config = dict(
    hidden_size=512,
    num_attention_heads=8,
    num_key_value_heads=8,
    head_dim=64,
    attn_scale=0.125,
    bias='none',
    tie_word_embeddings=True,
    init='uniform',
    learning_rate=0.000869,
    lr_head=0.00936,
    max_grad_norm=1.0,
    warmup_steps=209,
    schedule='wsd',
)
MLP neurons of a small language model. Each row is named by its layer, matrix (gate and up: input weights; down: output weights) and neuron, and shows model dimensions 0-95. Each number is 128 + 24 x the weight over its row's rms, rounded and kept within 0 to 255. Numbers have three digits each. A neuron's up and down rows have the sign that makes its largest values positive.
After each neuron's rows, "fires after" lists the tokens most often just before its 100 highest values on Wikipedia text that the model never trained on.

L7.gate265:094128144116121135135111117164105112132135111098130115115102108130146121143093116097172092076142192088125125125131126135095133140151136135131121161116130112111110127119146176139165121085102107155080107180122131104127116127171137132096120134121153165119116154127158072108166092112143133129
L7.up265:091131117124123136118123149130098169116112143149136117082138128123172135124186147136146078129093131115153130198126175172101118139124134117111093140101098146112103121146121124082140148132143149133114116134153142117119116133122092158122162152126088151091112111129145099117128121155155089136
L7.down265:133153161146125134139159152101125105140148160126120160124143104103154118111143132169132091143136134113114093138143134145111140147151140158101104093096156167125108155160165158088152155079124118150129104135131153131127143163124118142123114131130148105096117079093110159143155172138124112135
fires after: " |", "|", "″N", " ×", ";", " ("

L7.gate1902:159124082116096141150103147119134123123131099116152095152113101125125177129151103123140078152088144125090125127121163090142180111131111114147105129154122135176148125163150138130098086089117140088130125138146104129101110092130093140140145148131133107117087136107138163094145110135145147121
L7.up1902:097161151109126143124145147131102147125130097139164137155142134147161085112125163142159170141146140110133119128128119118114139111108100150162129160145153161120155121132142141136120104122108146107103112111114160158139123113124115093124118189123126118099079116152119142138088138111145161076
L7.down1902:096108159113112150123123139133114124132132139095106158114149138103102150128069113089129122103169125092148148151145125105098089127132091144110148106141128136121114130106114144146127122099110135120109140116142151131172141097144121168191135113112129153144132126082167100121135143132115094146
fires after: " |", "),", "\n", ";", " –"

L5.gate1188:081110137114099136145082131135142090083125096127148079132115129142098091148117138135176110061107112151109126101136149139135103102161131143102124172116135117116137140156111076111094125121121122143112156129141120098100089169120125115112137141135103105107130085122125121116137148146103113131
L5.up1188:158107120153128173131091153090100106144121118122123132170132176122129141130153131122145142158180133141179118106154163111126164126126139147175099128178103165145161180106111101127106086118135138149155081117130101104157110075119090172096149135046152115156127140154132149128138126127116164113
L5.down1188:092148119124145139132108122141115138133112217126113097126136118143138103129113110080090125134125130115105121159132124126151126104088118114169158103132096139122086155137126148119121156130142093090067152122134084138132142160071132129117124124179092144103109129076142119104147129145150179139
fires after: " |", ";"

L5.gate1922:134156151137102160128114076107160141122136082162097135119132154064142152127133157127139140132147127141129154141119118118102081131132130109114141170172151137107150104138136152146161146137082087144113143136125135103145132102155116131135140115120107090109163138144136122092134095126115093175
L5.up1922:119139154160131122133120077172114130129147131111123107115092114113134148131152157125134105141175151149154114156110152117140095144143153106113111137100131124150182119155118107149135105122116129127149121128086135117126145140099169102084078125120097129111153102140135159144111122113079133124
L5.down1922:122149124153165078145117117150098116121135092147147106098042113095119102138168091117103129109174149135153130092072138156162137154127140154137121117123152083172167138142104108158144094096148117120119102135123113184093153115104190114145149141122129139141114137106112119107104119149090116141
fires after: "\n"

L5.gate1191:160139083141121156169146130168171119134136099094129138142075141142119123122121137129177111138123117156170140126114145157099134130130123141117149115133133160125149121143123155071119144148173137111154124128138104103126119111129126139128144144114148124123126143106125150095135141045092101113
L5.up1191:191093139118123112091135101104160142165191120147128146127177120121109142152077109119165161136137186096097087154131121151123120133136160121154109152117140153116137145148155139169138127154130155120110117110141168119078123130143118099113110108140069104146152139137082087095108090133106146103
L5.down1191:138122099116110151137170140144188143144151199104170123113114114128114153133115116135108139162155130152116111165141139081127066157128146115142158144146135122127129112147136138137155145128116172092116114116126143112150113149159066145108125203140121128175072155132144108145115141144112126164
fires after: "\n", " 20", " ", " 21", " m", "ich"

L5.gate1579:118166114125130138134148156073114133110121135158117125126165143128103174145172098131082137123135156123095124120103146172119112150154123144123140129165147138116127103083135141107151140127115122137138128104142115134150103152157111127117113120100148146150097120089149158155111145112162142108
L5.up1579:117152131159150115141144109137121080133118132096171125137091110124156107139164157103088095131128114142094138130122129098151129147165133164136167124152137143129132114174102141163164140135158113141172113152112132185088159142129135075118115130125096102112109108085133187138136121108118119163
L5.down1579:140121135108119102094111153118122117099146183152119140128135157145116136128157135135131102091125151110131105098107105148120143145081090097136166130151119094132125110116136106102100103146179171124151137110165128126122115099119121132076117102136115099119173102100148149091123138128189105144
fires after: "\n"

L7.gate748:105184128143120105115127121135124160099121112170103160128138097147113185130086117073097102140155132114147143108104143138141109153133127132096136122137152142148142145113150136154110138148141132095141171118161169122166103113142127139115117133142129129140119103173149174159141115125104127123
L7.up748:146147133138112114169106081137144111123144102149113085135130121094122137105141128138133136117149146119120111113118126174087114169126143157161164119129147134101153171159120149150136126106103132120117145124126119152136074121109114168115138124127136112147151148115117169112127144119173134102
L7.down748:144124097154112081137151079105127128115100098144145121119151119118118144160122123161131149103131115093195125138122109158133141150112126119177135126126156128156128119161144122145111156106128115076148142105125135127135109128124129129140155140115098139114136153126094132151146131108134158123
fires after: "\n", "2)", " R."

L7.gate1720:156146135113150154109064096126143117123123109119098111136112148087153109136062148133104116128143147144130110152087121093125129117141120087118123111155123104149137142111163151139125119128116127115087137123131130132152106098154124134101177126127149155134127086173160158130146118134122137146
L7.up1720:119106124162108146131154110130132130149134124162126145175168113121067159130116091124145151142093147085135158190128105144108129134115110110147127124132156106123093119137068145172087110158113135149115146131094080147117145128109152128097096123115172122096126101139115138116150140126137147146
L7.down1720:119105121095124182109142137112163171111163200152101137134155163127128125099153135117123157175128140134151104133113145099103132185151158173118134142118104103138127156081122115113169098130105113137126153085157141142122142125132138098121165144106080139140136132138134118136138129157153161106
fires after: " |", " on", " of", " to", " –"

L5.gate883:155147123117143078100150137141159141091161075108128142137152094150165171114090134140165105132135142131143114148113100125123124132133130116120135110167139116113139122118123075142138176150131122180144149098169147140123132162168122139081116149123130122149098131167084135149131128145126128078
L5.up883:117099104155152125110121104131108144119107123125143117108149129171098156124102137147134080118154162118096125115107177189056101132112143121139119168156117112151103164164126131135112103113166135133127118136113149112119130133147112074152117115155157127133131114145129139161125121119114134145
L5.down883:127093098143122108096109098101112142145119143151111097083151091154156177133109149109151085143145093101116120132127100091064101102113157141152129125175166145141153134134130102110118115123117098129126106076117157112134179136143137072104141179144116112131155128154103159178121141109103110149
fires after: "\n", "-", " Cass"

L7.gate997:123110133092149118145164152140156134093104111112142146123143152137146189145169140184170102133079112124159143134134119133102097169163185138100140157125149154131167135137084087091117156153125129079101132107184108153125100160124154152158153190102091152132130106130153088139108129123161137123
L7.up997:171149113119115123141145133087146147108133112076129103116131153097090161202100150161129135158117116132108103100101150107084157131131107118140170101108152135105140136144165110165093112113148131126099100145143124110173171140118130128099139094112090123132101119139153094116127122136161113117
L7.down997:140148118112117120148103147129162173107100132122127124135161152120094110131123106102141103141118133089111066132114118143141124121117125077107142115149101145151137136159102120124097078116141157163117127127166107122144086122120109118117111140118129165115130143089107105129136162098136140072
fires after: "\n", " as", " |", "-", " by", "th"

L5.gate888:113144104140113075142130042144149156122110099106121117171120120100119119141119088098131109126118114109080147121164116123102140120109083176117128084136130101125121141144123102115106093150125153093116145106126105097122104118108149162149179117136106102083146143175165121128119155096124146131
L5.up888:080129158159113104181147124115121097137148110126105123180108165096107140155107144147129147140122146173128114110132114169162128121103106153093130088148138162143096113102078138127138152112101140131150146134099118139117145180149115101116089132120146137135089142134117144129140161154111131132
L5.down888:089150114092072129115173131125104131162108176127162140088144097151147101130121120139133121127164133134130087139113111158089091133138148123102180089119122112107174137097148120138086095168114107143120151131133201120100145148128088113124117130148069144113116127119071134174143144150159161165
fires after: "\n", " the", " |", " by"

L5.gate1954:103150191131167118124124132141132165124161086066148122137070111116129128152122175135106171124123121116036145126149122133131149093141132207143124135136121162116177144157101106132146162162145126150144109125186150101134126088120121157102126117193157101134166101114110151152158102122151124160
L5.up1954:153158147125163113078134131149196114122116131103134175120131101136168165170119115147137133153138112144135106128086117142115137094125121168115127141124101122097123156103141157142121155101154125154123101148160135150148146145147150156111110124111104155104137135154138102136118139133165102174
L5.down1954:115157169139154161122164101150122135128150119109133108161097068093135107139098118122108158139146126113149104106147103174134177122132146190135084127139146177105137156150153109119168145118112112132133115125158145156118127131147104137147148098184152143138160088114114121134166102092120123146
fires after: " |", "|", " South", " Chinese"

L5.gate1576:161125105168135131136120128173147132094166114134107117125105116150100100160115145091103140142115137151106121101136097122121161166136155139158075128152140139094131147135146098134147091159108115124154133120165149107096137128124121128128146134155125110135078092118163134157124094138088107124
L5.up1576:103156118145164123152150171132114143084137108109091160106114107112118128124163181118161155135133121142107087123132146126118090145130121124138117141158123135105135140143138144132159147156120074117121105159181078145125125113149143142145125120135077104161110175132119121115158150124110144164
L5.down1576:177124147140102118176138132121142138134122171150129140146094188156124122134134165100088130131108143158133123130087114142131139123134145155162121136173150112138128136114140108154188106127119127121169105122139136142070134098152131119162109121154181108126113090087160157140140105191135097118
fires after: " the", " a", "),", " South", "\n", " Ug"

L5.gate1396:086164123141132144101152156092142105122166126157109148138114161120152116130106133097113136110106118130138139148146113110158125162134108113074129119152136145127150144141165134126159163132103099145132173159155150130112120122127071121120126059140127134135152163163091095101122143088102166144
L5.up1396:089098141105177134115129088128112174103142134104170087133109101156139151126154116152091134156120125103131100115175164111102105107173109136125141150139130130103156110131115145148143145111128097119147126145153121091133099134129130138150113137112136136103122102139117148109161160179151122137
L5.down1396:161161110132093132136118159093119108133137136156105140109113176087146098137115166112150172129116106155117141120143099118141110162093127156082122101161115132137118128117144101131154157121136121113136120083126130175115108184122109123107146139103132111117138139109125119092094110096127142131
fires after: "\n", " under", " In", " until", " in"

L5.gate33:100131140144127184082132110144127131159119143106132162122141142072117131098113107087149117149155163131165132127116112111148134174142136158165110114127141073115134112128103138142140118159127092084136102106146113120141154154144118102117109147134157152163153139119140136147126147146146119137
L5.up33:180132160136098128162075117188108131151156125114130125122100137096136139152164136087121130108141138102104109110137130114093123154148133156130130131138134156138101150169095126102085146119131159156164124095102097130140098155149123112111146166140135099095124115116153126118128088135111111110
L5.down33:092138103116143135116122097079140118145096032121152138121158088105159130106121113116127109161090123171151121110098106145125111096101134092153170125075153073153146125091125137127144130129115093092122140124125163126149150117079171124132154107132128156146177188126125127131110163140119139148
fires after: " ", " votes", " D", " Title"

L7.gate848:138116141088119107096148139137117124089167112133138119138149165059158109120159147115126155111124130142150190106164126177157099131136125134138126119159143126172164138129115151130152099134144164145156104152169120088114100111144120146115128139103116123091127084134084104098142137135106145133
L7.up848:139151147137112145126078120168122112153152097122097155134170137112156107143139117152106130120129123173149117129130097144111116119125095115165132096146102131118084097111119127098121147172171136139108153130143168155145117157159145111100141114172140104112088162112125161105108138146139129139
L7.down848:113124139149063148168158110136115136154136212126179095175138089134143131128140128120142129133093125122160142135127106142089081160108154135121093110137119132105149141129095143105122123132126119122176112152144136152131155127105176128132089167179140151076141089109124083111140087149153113110
fires after: " |", "|", "\n"

L7.gate705:163127118093139108107139138136133132169085103132126145123148128140107139090067134145171151131170148153193103139130119150126083137109146122119082114079105130154090145132108120133129178105103106182084124146114143099133141169137141167127129117098146163122162055119100136139125105091171121128
L7.up705:103090079125139146101089129150114127165145115088148145126081080141106112108118135124134064117137117120063121134143084139101122143126114107129184172184124137136098161122114150189131119161138122070130102082130121088168135149127165117128102109107159139136175098128116102073130119141147085109
L7.down705:100099118172086111118104128121089125122127188125137141089092112092137155144105163140116142126183104142183062125106161131128124142114114128150093140096173141134135154122137091138139121111163168160126114151143128166115114148125143153135131096131114140129106147104130084104100137155072098173
fires after: " |", "|", " for"

L5.gate1614:060153130112116097162123156114169124142132133089133150113127074196154141132096138175150145137107134127098097109074107118101133102122147141096146136090111148137116131137127097109117157150117093128169164126135140149162129113093143171149074159097124145153166111165137113139117153109126112117
L5.up1614:130076152086107124163133129110106083142129110117147143129144095151097115144109145123170174141076161174105157137140156126107141109146180145151119120122135131146109130148127136132175129118114181142129145101132096137161128142122139154136136129170122097158125114146151119089202097135130114104
L5.down1614:132137076169127130143094137138165111110120173150124138161116124145144098129167148138127091109142134110105118134125150086131158124096074141088113140119138162121143135128127102101106156116094115136118140177102158136142126143135158140190116125105129163151126148154141168135074127121131165168
fires after: "-", " |", "|", " and"

L5.gate167:089119156094180104178120150139116136131141098133118117112131126088136135131127120135106124189140086156103089137138107174109122127105141134092104141142116137141099114115123158122138111179137140113053113132120120108108136127152137132111164165111134131144126120131121110109091092086116134166
L5.up167:114081123124107151152140148152125111128108138146136094153100156109157098152139157164171130116151127130133134108157126123090142104111120122153146161127132127098171100102198074105129128170090146064127134126140109114142130107143116147110135172127137168151174108149112149147135142145136153162
L5.down167:122188131122160127093119137123131124114122122083149147127112081137100129152136119165139064185144098090137102119118142142133119123129126092112110119127123101131113116148082164168107130110126121123142090178114157149145131124115161167146106090115089127139126151148157133069128155067109101117
fires after: "\n"